Weights of a small transformer language model: vocabulary 3650.
MLP neurons of a small language model. Each row is named by its layer, matrix (up: input weights) and neuron, and shows model dimensions 16-111. Each number is 128 + 32 x the weight over its row's rms, rounded and kept within 0 to 255. Numbers have three digits each.
Before each neuron's rows, "fires on" lists the tokens most often at its 100 highest values on Wikipedia text that the model never trained on.

fires on: "p", " resp", "and", "ac", "ice"
L2.up73:094098117093160123131145113132120118161093146144154189093148077099129142107104226161219115126088120071072151108134149178151182114128158166225091116138156132094105121162124099122169067130113175139159072156114155148117104113081062141087185120126148154125110113088144136136143133127117131147

fires on: "ar", "as", "az", "ra", "ad"
L2.up70:112153155119127123082108175137093102142130163126090067194121139111079077157132071165111093117118171138212184096147166093118139107138117142104139148128117089166135107114121123083066116096143126081078068084146166109123178150120129107183123090135147086112129100138120121211143107145183210149

fires on: "ing", "in", "ie", "ter", "n", "is"
L4.up684:104100097159138116142113119119177131143128125035123132144127090115145141076105092089124104069147145111170107128143135131114173078100094153141140113095087126149097165112094140166107162164116073160168139128135102150085145131132118096185129124105168075100142122120176126093130163073109124125

fires on: " |", "id", " end", "ad", "ak", "as"
L4.up141:114168160111155127120086129146127108182095109099114050128091161164137150118098091131108118139143114097129118098117102102122126175099108147118143122181082118066136116168075170118109165145137176136217125164076168095165128163114131126043102125110130074150127115130134194153168087127083132125

fires on: " |", " (", ":", ")", " at", " in"
L4.up19:113166120138121145094137142147140115140192124164185159137118195122119129161110123118119147082121195105085142093108124146167112164145163104119137056068139059060147177121108204137080120153102086093099103112100117105093181135176132181188098158162101151113159103216140128138090119139094152093

fires on: ",", "\n\n", ".\n\n"
L2.up341:115162074093084156048121161119156134127088099099122096120172143099157183076152159149126134149100160162132197125179181098100191096149126054104164120103130102127171108074157088142104074083085133066111076130069165168120136086162170160134121067107142172124120089131100086117095183094131171158

fires on: "et", "pt", "il", "w", "ation", "k"
L2.up324:116098140189174115143180124077077097137140143123141135174203153179149177188112119095174147164098155118139116127123086135189135173135118117143130103104155086184128146205122186120164111193088108111158126131132148160112157068126126139111167127114112117127127109121167107154053106174082148114

fires on: " do", " did", " could", " Do", " does", "st"
L2.up681:065153106138148097189117119128105041124118146192098113132077140122140130081119140118166162121154116050167150122071123108150121043088148144097107052114080126079081082151162167129137136122119136114073132121125144130189121134180131111094131134214168142118161182137078137142095111133180119121

fires on: "in", "l", "iz", "ar", "is", "ind"
L2.up480:095161118139141114167148104145116132089091179094143131058150090091102170116110113072145107119150085152186083132142102177175145123084096159100140106085162091135125059116142122115180151132103088144123095145111131147127181186108121153202177135194106107132155128121123120147133206104151146089

fires on: "ar", "r", "t", "a", "at", "al"
L2.up169:122108086081173126152090124092107105153085149097142118150153163141129121112153087140206084109160139141154124139150162081114147127144145156078067136107101097080148164108124178178077126188100177164122088158142089112102093122115153111146154113087089143130125118140100133066185181154102140184

fires on: "im", "up", "ur", "y", "ach", "est"
L2.up173:178144124136155132090108136130075161110129143146096101164126177095113078102098221173130156091056081189138161083123095165075113135157132162124149101143110110176144103159112150096168119119108157104087152154139175156153116198209092132104118178158131126166160096143171137158148117070126125161

fires on: " |", " cent", " on"
L4.up282:147100147145120123160076160150110144126152075066128132119084130167159120133096130154203134147089177091093086065095084130195093141154084151189177087129136083066191113179088196092141137157152154111134078171064149136079171077098158160160101094111150133177166125187132098130154149115159171107

fires on: " en", "or", "el", "ach", "r", " record"
L4.up392:142136064165119135106167160096092112100112092115131150104090102081156172169136148148181131082152124151194121104139172108113140099126095141105117113073136127170179072174157153103044116152090116151140131129080172092130152170135130156178100088145068116147161157156090110133170106079123121087

fires on: "p", "ic", "pp", "x", "ed", "l"
L2.up459:140149138075126133124155130125100180208123164144174169158120185115157156136155162123182164086135129081108131136066140109157203089152147170120089158107167118138090115134103124137144194149105164129235105097122145167168101135121123102128158077138105143157148161162113157123119151115095118130

fires on: "n", "l", "p", "m", "le", "r"
L4.up555:146178062208127121153103095169151138127180158103139168123150164110172089132109123157101147164171165180153145165139129143156110178081115113133119115143205140097154130138127126122117142162147061139138133095158166106144112113109051119101106090101128128115104106064131153134142129091157133117

fires on: "n", " Kn", "r", "d", "t", "st"
L4.up22:089095065125140183137111151125112133139155149143151092173122149107080068123119104175137109102197134130081105158180149151085144090085139120192086142100171081123145197070112142133044163091127138086111135213174039119100126145140175117073073107157131150113156077091121136126109173150070172122

fires on: "ing", "ous", "est", " of", "ed", " former"
L4.up766:118078128155154157136170130177221178137168135176173119125040096117191056169143144122168138159115128096110161149127109186099088095198155121141082111173143104169127087066129141100199107094069097079082095100103091131141138108162138104135151126127183162143117119142136122082116148128102130094

fires on: " K", " at", "ed", "ached", "end"
L2.up83:143125096114156143080206089104112130110118062091187143144195109147102105096099131062105141137156117174136116152151087175118108135133147116183144092150082107174068152129095146147132136101101164145126083136160167149127127146128135129132107144136155152159097168179127170200104126145116131116

fires on: ",", "ic", " of", " for", "ial", "ig"
L4.up596:138122131107120149175135144156087056162161089085137107095158151165210172156130098134126160190153091141113153157091126100125195105115134111088085147089161100130115077069050140148107120123074160107120104150059075174141208094163141076134128113158135142102163072135058148128102128120121168116

fires on: ".\n\n", "\n\n", " |\n\n"
L2.up731:122104137092123133148132161105116178139158116158175088070154165096109125073096177116121138111154140150121134154100168114109177094152158161067095092156145114136158106117162057092111163103090147057100153195103134133128108136119149108125085098121096147103130198147139136098157171112161156081

fires on: "-", "ec", " acc", "em", "M"
L4.up715:086116095110123166032170148136131141154119127139162083168092092112155142108146139068123153113099139189189182136113162140157142077116138184133138080164144172127131183146125114168069119075160216117160158114077171125200099147140153088161119129103166177147127079112143138109135141164096129110

fires on: "s", "ks", "is", "ars"
L4.up552:059133142107124101175117094117168121171159173163084141140122113136071127065163122112186181132162105089139173137141133111158126148151164093191121175125124153079114075096142089159144129140116158122092105115198131109106160131077159133168158161156133135160109157102188156140181110131142139175

fires on: "–", " and", "-", " to", " or", "ely"
L4.up639:138100136148089136146104099162134085187148103160112164109107134133132149167168183068094159126100171188147171172128134136159110118078166104170164115085105028099146093148130122153160078129118121126108155041147118154139111099132130195129080153131119210174143120092098112095096131160162081159

fires on: "|", " |", " (", "-"
L4.up448:179105087152079081120158060073140116115129095124102118143139121133142120097143072061134130117181127146175121131116203107168149102147114133140153087157126149122129136104159114143117120097094136091093150073118121158134167096078099105048144135137151106093139103084116170172193138133116119156

fires on: "ell", "l", "ast", "n", "ph", "rew"
L2.up140:112132141151149103134079159100114150105069169169137163112138211096104122115131135136121173156199117123153127130124128076154124140068147109155184088121140122113053042159156076132151129092147076083130110112122169100120119104142143117059169120096129199136099114048107119102121151139115204142

fires on: "ed", " received", "ar", "ent", " of"
L2.up677:156092080159171048189166154133113099129129129113127120110123137143088183092169080107090164152121168056133142177145118098111138188106116135111129160084124154070145129216118116129110085183145165080123110084124089156176154138123117166161101122197154178159151170136128129108184133111142158088

fires on: "w", "un", "ung", "tt", "al", "rit"
L2.up596:146130114141122138138121116108133117110160068114195172183151062103110120140164099144118106146098102160048129088141134091122075103121120105156178126121163123108133150158109167092151147172163073124044128099153126124121150065098151115089149170083122177119143095137140114100128157167087138161

fires on: "anc", "he", "erg", "enn", "ec", "enc"
L4.up752:148117136108172136166155087102162156089156073194105087093081161150087140132108106152110180135101058107118183144151133095145162139159141115070119078102140093133132176099109149166139136119087115091183185082094157096133144126186108144158134100223104086092120105134147124130160163147110108146

fires on: "-", "-S", "-C"
L4.up679:097148085162124134134190113150044103165083160118107147130092076150142121069164090084145147126116112171180130141183122115172173101128148177175132139071099140113131138087148100177121148117135101130111203109182091089132111152123101090145126134155178091129171128128120088125172124185128111154

fires on: " |", " of", ":", " w"
L4.up188:165120097127200131130094119121088113060138120082192126145138122179187080102106093121115110161142149147172139119164095055058109096109131100166105110127162132095096067156089144087108157190144134111115084159072129131107128104143151103145101128142144099155163120136190146136121185128117156126

fires on: " do", " did", " Do", " However", " but", " does"
L4.up612:090155162196084127165181127122140091215123150152170091115143120115151133130100122130151093163104095135152107143131187133141110100080124153149095108136159194134098117072113166103049084138134146150092103169091116100151108160147158153111066108171155156159154143081109117166112107157142114129

fires on: "el", "in", "r", "els", "at", " s"
L4.up292:146113112146155131106189143155117181142094144069126176129119169094224160139105161139179123109125103207146153137139141162130116133151110120097147121141086060156125140107165192140083140121135105113114139141127092092072175154056121155129094083179149103104215099125076168113082161126156152103

fires on: "B", " first", " a", "H", "h"
L4.up551:106159161176154168157133071144113163115130083152152136084111114094162112181128061077163124103099099121125114067112123110149149176148116168155132149132125131094165116162129153121124124104113097089146092092178152175138123122093119155102162090084106141138116177130165188068207166162174146161

fires on: "l", "st", "man", "sk", "t", "che"
L4.up201:108153139146129124092145111145151134190096167137101136134154109098131146127146122099148119094162134124162080120134121119110094092071109151168100096102157112168098155116147157113090189147134084155024116102171069111102181062095133086140127093080150165092120110090122099169204118138106136103

fires on: " El", "l", "ul", "ia", "z"
L4.up39:197108101118165082048155110107134122171131190143119131113139104214097184067159162121124158146148149124161128138094045148120127152117134101179129095108175137073155091156152128153118104055128107175130174163099145115104097139143113110100128124112088139101186107162127133138164075164160073120

fires on: "-", "|"
L4.up304:122096033111132169173114111132125145169090131158157111120113162132103103110071152085151186163170128128111140121148120137109155096132159170170152065086150116128158155158125135223135162057118073138159151145125086116157128120109127135133093100068101135136139163130144089120121130122107089120

fires on: "y", "ent", "ur", "ut", "iet", "ri"
L2.up507:034153127105148169129142151143093134078128131145153104081156133109137082051099186128110040077173066142119143073108130133103141128211143147117135142102149118159193101099091146123107124083144110136130146147151109191079148158094101087149165134160116086160128146159114194145133089133163104143

fires on: "\n\n", "==\n\n", " ==\n\n", "oc", ")\n\n", "up"
L2.up650:116151082109169128089137118122121162145114130164138109101193158131167099092161138133089135170182112135211155127131152046169175170120106105139170101144124133171110134110102116122133094140093054107167149100186132084162138103128106125068118086122138145106109171155071098136078154127129122130

fires on: " |", " the"
L4.up133:144206190121156153220090120153143171132124081105123166133127163135176110095058171122132123119169143089125119050129103061154117192159065147151174161088154090085171094149074139125120090150107116110083120122123177201141143059152072114146145092084162091107136097107131097122104137174119152155

fires on: "end", "ace", "rib", "ra", "ri"
L2.up121:169082125149167126091153093146110169096169143118147137117163139121162087089099136167088192098127079151115140145181149141123086090131144113153175130144140157119097073132091095077052179141122170107073154120130182164070144113165154142139130167121102145131137142059134079149118109151093097114

fires on: "and", "ri", "ick", "i", "iet", "elf"
L2.up31:137151160095096103166124047101126145073124131197147159107133127143096111116125136149151050167162127112123134114086101118135170121160197155123076130100152134108180118164137123140103136104152137167126079101108185119146107094146148107122101183139122105146109076121128172107098090139168114174

fires on: "le", "res", "p", "st", "ut", "l"
L4.up663:113161146116161080181152082128116158170154171162162134094126156129178073070168178134124095129138187083129126174072200170144136099138136121157108150157106072116149158126157113109090088146129073143196118164226123178088163089164171112129173060145158136119071156172151172086150172116150127145

fires on: "ous", " of", "ind", " at", "ed", " between"
L4.up647:093091152109104130141202128114201163124101134156104109134129102097137152098078192118106116113159120129163138097090121161136123094173153189160078126192097113112091159064079092138120102147139109114128143146123104117086107098149159123120142142107100155162103134174153119064107139121118118123

fires on: " High", "her", "ary", "-t", "t"
L4.up636:184135046113109143148187097107106073162100120076157148186125125124133078079109121117073103138137125166175073169087157111122138124176119126141120159156112079188153070121137165125145177175112134146137167178111100100180166178105119176083139094122074132093170114114107125115156070124127113145

fires on: ".\n\n"
L2.up126:082189114092103108100142121131102155146097109127132161110131140090040145085120196114115087141132115121169137162162177110107123146159117108090144082058168122178103108151150114133178068175066066106163107107127146167149140089120187180122129146130132125079140139097099133173167184095107133099

fires on: "st", "z", "est"
L4.up137:131141085154137095090199065172193150102126136136131098162087113133130142094091143058120127150171137093140144128133096113132146122122104070194155151107152132149133140154085155147109177124157100150100145127113094137104121146123109083125140109183138117083157102157152104226191126129199147133